Part of a small language model's weights: 9 layers.
MLP neurons of a small language model. Each row is named by its layer, matrix (gate and up: input weights; down: output weights) and neuron, and shows model dimensions 272-367. Each number is 500 + 25 x the weight over its row's rms, rounded and kept within 0 to 999. Numbers have three digits each. A neuron's up and down rows have the sign that makes its largest values positive.
A block is one neuron, or neurons of one layer that tend to fire together. After each block is what it responds to, as a language model described it from the Wikipedia text at the highest values.

L2.gate594:485470508511504481493486509491512486528538480486508474526482501490489511488498508510492487498461487476475461477503512507495514515453538500522518522447503539497489460489447474477522481529504556486475483548508474497556498548503548483486480512456528476485469464532516478466498465532472493479
L2.up594:525524503521482529481538476485453513543514484506522480491506541471501477458497462491514484464478562479504450489494475524551486520489492497541511475514490515509462547527471525519485510508554469479489499535436504507513560459540526514520520520477515537487461483506484475486532491538482517485
L2.down594:519486510572504486521484555459493500501508478545474502505511490492451523459456456520475523491525554479496473505513468500522537483488510471496515472492510527524522514473521516474487544522536505519491488515477508489523474497502505537474506508508511502502498493469488539490530457514518513474
Description: Second letter of consonant clusters

L6.gate135:500462467551500504502517497518484521511451435474500492534532536532503546465470514481474515523490488481495507457503483468532473497552505478493495495444462506495516465501486477532445523462493521538478492561481500544492524540458509497452504555470517475510457483513511504515507464541472491529
L6.up135:471470493500484494507452488516472500488503523516494488521511499499471481474489524476505454499518500538504461516479495489555486493495516449494491535500499518472498487489492476512519495489487510557478513475477498530491480567500527493483527545548489470523456493514490522485523497490532509560
L6.down135:508497508516456472494482494475503503538445506528497485504534480505475445524489552496505553475468503497502505470464424452536512452500503477495520499481469502506525527486477514488441489480474497493537425509516541533508509502510507501519484543488489525515454436506472517488510519493492514495
L6.gate371:508517449533477501485502536480493515481479491499470537476500540502465536502506483525460503526495513480485502495530506509539482537518509528509455547521446499510458506502471447539492486516493471519514469482517542536490510516541506459510515494480547499494481474479547508497494529492504533487
L6.up371:476479482502485514489476518537470512508492482501533534497516519530447494488457523483523543452472507552464504477488487513512540519514469493509512529469507494533525553454512502512480451500509538509497512513465509526542499493501493490529498473509489491529517533514497526518471492475524487466
L6.down371:514512488519515547516474487467480505491552491484494473486513523449496499508500515499509444490490511507500500509508496538559500487476539529498467514471499493513487503487490507480508498479533505475481494495485511473506511506472494502537528522507457481500516496498491513465499490511472525488
L6.gate534:483465490470489494504487503498536522568463495513499505517499479425448498520509494479470477542491528468477509480466548501483536484501475556494487470496518508502487498509469474489491470521477489519495511517477505497510522535485498465513510498509502536463496429461527508510487498504487462479
L6.up534:511499509495493525479490494535485504477511490481531535525459452494503501467517472478479495516496466475494516532483550505467513505480472521522511474535511499520520486501499485510513492515489513512511563536558485508517490493461479482533504507524468487514489547450512499487493487480481500469
L6.down534:473493492492494506495504509478489483517503526499495521512467488480522539444523493463495488500482531530482505511505485541503500500509450505531523493518522491518504497497448502534510479501512473497515507513483474497509488514492477482479499511459473491488489464484497505482512548494471476522
L6.gate639:505454489509533467534488461481518495481517501513458458545454492500496564455482482502488489495505483514493482498513493469504480480515480508456524487451504457511504524522502487508509476482483524531508488498516523498476506502525480466482505506505466513501496440497512541504475521499502475523
L6.up639:501491511464471498514472524503490477512478468512507485531517499477476505546482489480513462512513475527480587520503481486495517486518495501480552524542548477521493490531515491516504518474489505495529538484503498533523499493518477467449503493527503516518524491479501548490459498529488495529
L6.down639:511521451514495513512498516473498481469510501465465492436509513519501467501532526478502524481524512483518507517503540515512551537519515513506536509521474498517512477485479480515505496499484460458484446532506532522478454496542492519485451523498506474503500513512500474498531497473487452527
Description: Copula and "acid" pieces

L6.gate139:532476450527488524513491456475491527496529515528499511510459518489502501455450514462495492507499476540477468464484473446483521513495493505520439474486504514489506490540500497512500495628498523538496498561499492478520495479514541528499514523494510499470490513505484497533523506446472500470
L6.up139:539510431530501488508473485492467515512497493483515493483523527484503518511470546529443484515487509490475479461472462473536534487478503417537475478429507544509521504497464512475465487593512492507431505533506485471552514521526483498540483513525490532496492506475511493539522499463498478496
L6.down139:535542540522506488476498510527514496503496462522508502475497489502538494528538486459506496510492488455535486516519537531492489502525509529505523532528507514503486523492527493492525521460521529524499518490509515523507494496477499546469554493510479497485519517508485492458492502495525488486
L6.gate349:503491488557479513488471483534493478476495504486515530507520481491472529497522513491469506496537539499540512490492465506546510514476512503503493521515512514547551529478486451494490506495507543488468453499453503504510498486494503538510503502457490524503473451493435503485507482522501483504
L6.up349:474524492508477491463462488466461520510532510541507504500498498551471488498510496488504521546469500518491516485547502464518514512510539493476518500487508479449497519481528525509476530510495486480495498485521535500481552470444524528493491474512520460439545517525480491489491512505429526489
L6.down349:520491521520476472470533486490511494503502500510524479514473536549483513482515488483488508481494517479489530496514480503508521516476544491498515517466476489551534483483479526507471501485524507462469472530504505440504496515524521482524453509501543518493506492515479535478506480502499500512
L6.gate602:468526429473471502522506524464519530465509531480500513525493494460494478523499501527510483545499452480502475477519499468486485480504509517476478494497438497521485442474504477509501525494465478503513539526469502498466517503460521502520490494493495538480497484509485497491514484477533521492
L6.up602:463514447512487489511505479529499502480525508475481511474484467494491496482551510520474489551495543497474513466482518530525464546474455532512504484538515515523522506491491470512511506494529501505465528522499492492508517518472544491513514539522506473509536502456453517540500487503523485479
L6.down602:499504520502489487549501515522489512492534525510503518520462537525462525466478520485509497512497540514457444479518501492480484538480483558506533506541568495497529471515521527533545477518478551557497508478501500495467475502476516509531540489497491491470496480441505508497477506487500509462
L6.gate657:523524474488491524488434444522524495467522517526532511516521523495521536486487474497486505496459495495513509460484523510525496492484448512443513502460488472505566525490511507464517491502475494486488449552495484473488499522500500493482477519528537519495492466485476442477503518514522469487
L6.up657:496521500522450474506534479522469519481506500467495541519466533467495479474487460496442528492485502537538485502498469461508512505492562512551477492535515519503523467465495481477497463492502470468505498517531547457444497537495497458565526498537571478469581496513515539513495452488477498476
L6.down657:505535513497480507526579487492478523500502466497508443428522521481493511538445467543471485518450471529536509520468501463550490520500509523486482507490471492547490495512498490523469461517496514515512466580491471506496495476518488506541503509503479456505491490495494528522488471501527476495
Description: Qu word fragments

L5.gate27:520482498478512467525487504484510465494504528516462502509512531522493530509440519497491501495518524483495513491518509518482502441500427468494475468500526523477486479449493495491457467509499487464507537476471521501493466495500479493541467511485522515510504497463507446488495498528493500463
L5.up27:429517496529507465525471500509522487524532520503476527507511515511474560485503465493512497486492499464509515517533479509516497499493506495481478494513491502515468528479534513472481491468491491518513561473520517512544510475485507479503506562488536512510512502514469486526468494499479485447
L5.down27:516503510499506466477469480517488481508518503512461491503492489480475540490485485523513494506476487486530500493558485514462469473485483488544534448481521510497468512531492482523507507495508516509488535528506536512504527492495488486513475463492478495505530516596488557486495503501512504494
L5.gate249:510493469495514471515509459494520458517508514522482442497488463537522485545529527510482492478516502496490505514494427520531493525489519510507488490487483524508486503503472534514500494509520508513508478478503498467565488446532500474476503480501515482541483520521506482503551519456508466469
L5.up249:488494525572498490500491512518475514537495475466470507523523582493441498504488459483508472497486538538520535455515501499488504518510539503503473486502527522500461526483550529440525493556508468468489479509453546522505483491516521502516492503490518510478501538505490483479493524514521494501
L5.down249:504515509489502515533486491534462505539475498522507459516556506489522497545504493508499531485508503507492468478490483457513506515506500510463496516494514478479499499515488534501531503529526464488526526499496534541451470506521460531494483450492477523501482521468444510506538493447498478526
L5.gate270:498532488499510537507525462516509512496502469510497512496457542450448503517522502497451471517552495520503533488485510508499530518518492473513477531453521499538534509496467528509510498488509484459486527530502524516494547483454464489529493498460519497518502544482508471493484529459478458505
L5.up270:512541500512509514466501512467527507527508488507479471443495492517481431485478512494521504471527524493504500493499497486544514525468459497515474483557500531497478509477548463529465522558508492522509472513514516487493494496510510468543462488521471499515446468467564503521492470511505465488
L5.down270:470520461496501495538519512494494464517495512515504520455498504499524490497470541509484505534543491473473482517467498470536528527444472505496520529505517524547490477515477477483507505501515492489455502507498533481490529519455488543494453489476477509501499488500526453455525501494543471513
L5.gate1006:482531500458493479474489523482496465534527534513469505519510522497521443496499471488463491502527518498492501525486488497461523486488492507465469478490502517511490522496487505468525474510520474504507545529482516523541522465527527497517458491485512471507466485475485480506537481467499489468
L5.up1006:503498499515547493502511471516490531473523528548506457501448523509497475516490525502539526507504529525484518521518499500513533523509474514428489482514499499481512505491558501485456521482522444476523452500515544494533515516485516481525500491491499472519482500525492434501487523505528506508
L5.down1006:529511482473496469524500456532491520467480517494511476505531520561523507470508509462515495463495511509573507468485559475488513555505522490484477496510495484464500503503561506498505499466524465482517464519544538513466502478499480519501465511508497467533469536506481538509500511514495509453
Description: Table cell delimiters

L2.gate709:505518492484506504508466474457526536487514501493499479509474443478518556486530464478512535499496536463535485488495505470511459479515518490506491484464470489557433449486489506474478500426463474483517479478491510492509523516522474535517475562490480473500499486468485531486495465510485489490
L2.up709:504533510471486485487507489469501528470510497492480494509469451494481479495502485496422535463483491462516481510531492499517497484535513419519488486494499510546499524493541494564526505492481569511481506479474489504525547524479483508469488510555479487494492528509501475531509496519529517452
L2.down709:503487520497472502511483494476497512495522550520520461499457502495490529528496501541520461506482515500499458536518475497502474482490532498500489515520532498512495542557514499518521496479544515538487446480519499515525571476507541501465493449528529487469518498461534469491498499507464483509
Description: Mid-word pieces, opening quotes

L5.gate42:499477499479545477487517492458522493508492487499489487502504431531469546479501493474446501526470502522501469484516485474580479505529458446506504453518471464514516508506484494509493513467476491543498524526466511459496469541501476553504488531509544486533480465511466529511499503487483514520
L5.up42:516468572552511493491455506476535470508511509486514498474478507515468494510511499463473490509482470471535492493517494500484494520537524515492485470520519486494481483502489505520515474509558485496492503507445514469520523502479512530460507512490545526458557452530488499499478511505557492516
L5.down42:520497568514471496522437492456483490472487515535499538552521534494513491510515505496471480521482490487492505515516486491479518456515479484509519569503553521538507474525485484540487458532512498495500470501472483537526536483536535502513462519489512499502469472527520521534455463497511471515
L5.gate158:528491466475479569485496558521516492530516520517486478508496492541485506509475510449478502527497489479529469491477437487498481468519470478544497504483480500510481477487463526536497529475490481510483542527483529544469507502513489488525472518481497497478519488462512498513433480489508478464
L5.up158:501502507481532535482555483565508485508525489522512486544482495540482518498494515497481535498478472479522503494541485483478472466474550497485509519514461465504479482493491586525531508442480495488518534493478478551469503466504508522498506490475510501530528516500509480534497477496498442492
L5.down158:488541486482500543498506498488493524552497487462475503481487506516509496516492498487499567504507496503517486485527460473482509500476560507526502508530491482523502510499513526487497521450471528487480511540494477478498495432497512508523518486521505492485540480513492522479517501530475494485
L5.gate196:537574503505524495513491481547498504515489487488513517544499513500471478510477548522472498484483490536452503527469473470524532505510450552537516483468485498524461511487480508508465504523500530550496523509506526528479476486516482519495476479506529468495539472505530485526483484526482492528
L5.up196:465510472518498507457467543500502530506500443537526523501517508485487485507495510505493451486496497490486473502476510525498479520496463542487530491465509511507502498494519511525501516482520556500532466500507513485519509458499511489544509481503499555506490538497503499475459459489547482547
L5.down196:486497475524523460506493481498486534523489460502507489538517517499448507481542513515520512495508461483526502452493526511513532486530506487565532475519512483469500511498557495558502531450494485509509480469510569481525490480514515502487521545496500499529538519489484448488505461483512501490
L5.gate200:495504493465569466526458460491484532510500504479479485469475494511521524528483521447434459523469498509516465490499502497490534540496452501487516493452497498485538485523485498517511488468502445502502508513528547480503500524499525478469517525457500506492470450497510496474500520530514498534
L5.up200:504562523542558514548501445523513484474499481517472492471480494550505511492468492474481481463525524499501527496454501509509562519531471517526511486511526550442518467524509508495473536510507469486492541512515465479518465520484454544551495484503487505530493502535534491497498447548508474485
L5.down200:474548526476488518519464486520485527500485460539538529533470501499485553528529460424458478506499497510465522534519479545477508476527449516518496461476492514525500486507480502527512483457524492518464510503512494502524514513499471500519538495514523464498502463509467517440475484495490491551
Description: Copula after subject

L6.gate127:552531520517471476541508514487511500518494464506487515471475486516461536507532461487507518486506478492504493482538454499514474477484519459498502514474525494501480513490478489496454495495465516480471473502507527458507504505532506461496476558555498460515522519475524551492520534514521529491
L6.up127:488466538504467486550530480530528514490533497509463508469494520504507531523490505531503523486524466479501499511479494459503516488483488478503522457491504490457472497485522487521491485473470522454476564517530491482528512506497419496517504580525483494544502521429496518529505464541543502489
L6.down127:505505502484534519499487536520478486479504494507495500501517521482521468514511543468538479515442533524521514447476490516454535517494552538489482554534456496512470516504513501504531520512498482569533534512478525513523478541485522515491478438452523506432514476533504487503502476465441486496
L6.gate225:537443544488483477490473500521476542532542469450470465501511511510498530476488534545508471494550490493526470512508500490528515492502503504520502490466496487524501468494488530495445472525528512490491524492532546455515489518504487480460492500515511494491492499493499502487517495494497501515
L6.up225:537476537529520502492488503536505485472504484469486505531483479481483517485498489504532526497446459539501516475503504506482575527477524530493531518508508537501455487471469451525480495518558518468518509493509521561456467497556497521519455509519508490452475530496495495527522523574498494463
L6.down225:512481503552542501522458512535530482501495473460494516483491538467457547463502464502507512499476498520489499457494499472475499489494520531527486523481509512514502534538488501522538495474516526546507507529501504476508483495521502516505528518499551507473483480562489506476498543446510511446
L6.gate783:551468529491524484476492518488486497484538504505427487493497508504505481512520512506478476483521533430460498552509478486522529494536451456502448518445501514457515518457479500490468508519491507518534496512496517432512530490465477492515494513525499515479437502483505497477487528497502483489
L6.up783:447500505511562471494527513474488487487558542515481507480468532484497500514478476491502511490460488499486519496476510515499456499499518485507489503560521529525479489485497510488466495489511504498474506501500512491519439493505526469539532499551486517482498470512548495476539505464553517452
L6.down783:482454507506538464518516533499524513497549490479511458515526521488483536524488494491545516489531507492511495548435483520466495514516455530459506470501548521500495485505468506482507473509490488453505540498486509487492493480468544527477519534467466472483496491478521493473488501500497512495
L6.gate877:514475476476486534517510480511533503479496554500491489446530531529479509502496502521482513534489487516467481492489468550474501490525494460497473490481503518510460492483523496532490537491486538473550508532490537500497465520523484476511460517504502500503480497479510464490495523520532478492
L6.up877:535420502516507476515480532501522512495522516554469518480477511515515496511502502485471459513513474502528507515456527489459549499499533500502505478495517580482473485502490469493489527527496484456478524469490488503482503500484504493511566525520512550482548536518499483525500511500550470503
L6.down877:500456529566504437529503509485489530533514490543492478438469475500503470487503482486516509490481501499479520492481499502504528464487493501477471525510485511462474522500528464481544468518471520438512492542501528501481533503501533530476512536522466478472479504522470505511509489474500504424
Description: Numbers split mid-token

L6.gate264:498465527466492491483522458519510490532483503451459507462491492538513513562497502461468465451507542509517483477504459464500529524476506520498450516509549504536476510447484494453494480527540479484536482512464490414504532498536510488504496507510524534486488537491513505479473493471536556503
L6.up264:510459530489465471500511464510499532471493503521510479463499516515515474501510474503518463462475496515510468469495455503488500508495515479477461486500587497524490524450473534513479500521497506433527478549524500491524552508515482505464487499547486489499474528514525509498515488478476477491
L6.down264:520554481496488484505497518456465541511480543518527484522519534479489503517493513449497491527477486503496520493473480515525517477533513519464536536462556491497482510519493505499503534502497471546487506529546491527514469522494493508480492491489472479487468453463571509529483518481517491501
L6.gate470:512498505486521565461515509495473489507469534468532520527540522475462496500488496487478485512512512513538477494511492474484450498514520497515487480508537560523462509487480496513457513498513475538479495539486531480508527525542497423485507535541495486522494473475525502513464510467510479489
L6.up470:488487539487492518508483510500473487487505508466514519502533534488499534495503538465487488443474533454512453504489520414504495490547514496488509517495487532531474495465500517507504547511528520528497482504478540479502528522528517498488524496528511497478532483512469502539470480510532513483
L6.down470:440496501463480477501503517469499468501484467487521479516436493518509494448512472481489524481526485494494489513456466487508514499532481494501523514514484485507499472474508515507522512510496502527555489507494500465468484520546432522531473505506481501498530560503528511474491437495467477475
L6.gate829:486511494501516501476540445524464497520514552489512490493519515492508537513476531521493491474485489513527479493514445462497479492527491522477509478481508468482507518519506456514514528548507543536507457544494524507490558491492540467465479471489479468484467518456492487538462544473484499487
L6.up829:460503500525501497513545489537476498531509516473534517521468559504532575446474494498507471506498503491532473483518471475497508508497489513507525489494476507513499502502515495496476443512481511524508490527513497507521529524522492468477517513511537469507480516464485494540484528538469496505
L6.down829:459480493556511499512563490524519498498508498485527500536522488505543498512476490485499486486471470500518506449494473492475552467537505500509497518518542550492506554527518496496489471507514572549511463522520494505502539495488505479487547504533485512487488564486493482520484537503497512495
L6.gate879:529473532501495539443501534506525491525497506484464438527553521466484525501557524508497501446489473485466480484484485498488481458501504533488494499515478517487460512519469486526503485468517511525512469507488475522488508515540515468453479505489489492502464449484484518468478495512501477470
L6.up879:472451483525450514495501518489524540479504560524524470462493480441489504471448541500471496471512515507499482510493502513475455459478539486514478463510508520521466495514496507509508455478519471469485505486493450506474499458553507487512505534507477477474536529514515520474499501473483499448
L6.down879:485515510489537516508472439482536477531531540471549465486525526499512502486535517518473461503468518497495484538469499463482494485489483478521494532530566553471474496516471525543530523491499488528524456514479486471488474518496514479473505539509509484502502519502504475487448479471457525500
Description: Opening quotes and word-starts

L5.gate53:501456480549470483539496509487512441483511519521498524472529488470493487495531541496488498528472563498500478471509513518490469488496498494508526502484495469472459503483413472535488491445489478497526477523481499465506529496515485503484514517477492487494496515492454478460458509528526541528
L5.up53:497467495511524496471522489504497498531500463476544502517508490555497484459530492513492501504502493532506521513467492506503565440500566498502481522507540494477513537510497494499508563512485482518521472487486497501539465491549501504496506531523503453490505521526503566524500519507482524475
L5.down53:468499539487499509517485509504487538521498530524487519513473459524528512507520528527519521490505521493482567517478473479540488479546525517490536496495514468466513495505469479502523482511504433476492469494453483534506561489512564493535484535498481527498487477491463518537507536457488543476
L5.gate172:517526451501502515495491508469495501510454530482479515516529487529491475512519502527477489529482515491494499481507486462487502471494523503507482502525535520457513495500448487489509510492477437523542495541481482488495555462512488464505493540491504508488484516468474536498482527490468498511
L5.up172:506496460498531502515494464474466533495511520459540497493506514515498512545468485525476499499481512481485497483486448465514504507511505453527493508515489494514524483489459470503491491537484496496530506522499524486527536469543498493509498525501547535521532477500485505531502549478476498488
L5.down172:465510545498505504476511509531510477500542479505521485475464500504502472487497485461514486499528509512490496517526550544504504509546472529482520481490500492543471475497561502493490476518536538507499507456518530526504452518485512543496507485520476473503450497526524459476514494559510520502
L5.gate201:493478448526516506467473514491511459497483527512479521542506506454473530490506532482499528476481517509483485477462460481575456472516526469524522545494513516508528558506449490498491520536491464499507525497526502482518497486544469473549498456495550497500476472457498536487463536508530491473
L5.up201:490488486518502548531537488458552540483468533516506515513526490518559517478513498500485481540534518472523483477487484473526509535516495519436484518467492540534483520487446475500454503458496505510520500474476495501516393469524462558479480481482516510501477488510500494462531475537504504532
L5.down201:480519476518504485512490513534482484493485509497500460483473516481506488492463490486477522535483535512446471474483461457539491492482516473515494538491543496490496513527461525525502499501480463514510454507468515494535510494505495531519501487491533496496487481496485492510482505488489495466
L5.gate844:479500522518497499487460480501493512501489491516501517439502512472489501517500526503524524523446517464504505529512486503494491503508543494493488484464525556466498538442484498538454495452499552499534473468486486501498461464473470512478521535515509500485504508516499510505526509526492498515
L5.up844:514466500549525504506488488493542490497524508500492516499449521543532463499527523523495517477496515462534530527517474502506486492490471478510489515508512503450529504423464480456505525497518501542484545481457502466485499487555499520482504508486534528492477467519489479499522469539542517491
L5.down844:524485453519504498527492467491505515510471421492488506560488510482519523506497477535503501537491510522494506501485448468549510515472507506479470514521497461466518495448492482534504485473461463486496453480524473499466468467509450505511454506511463514487511517484508477516498511473499493517
Description: Mid-word fragments in names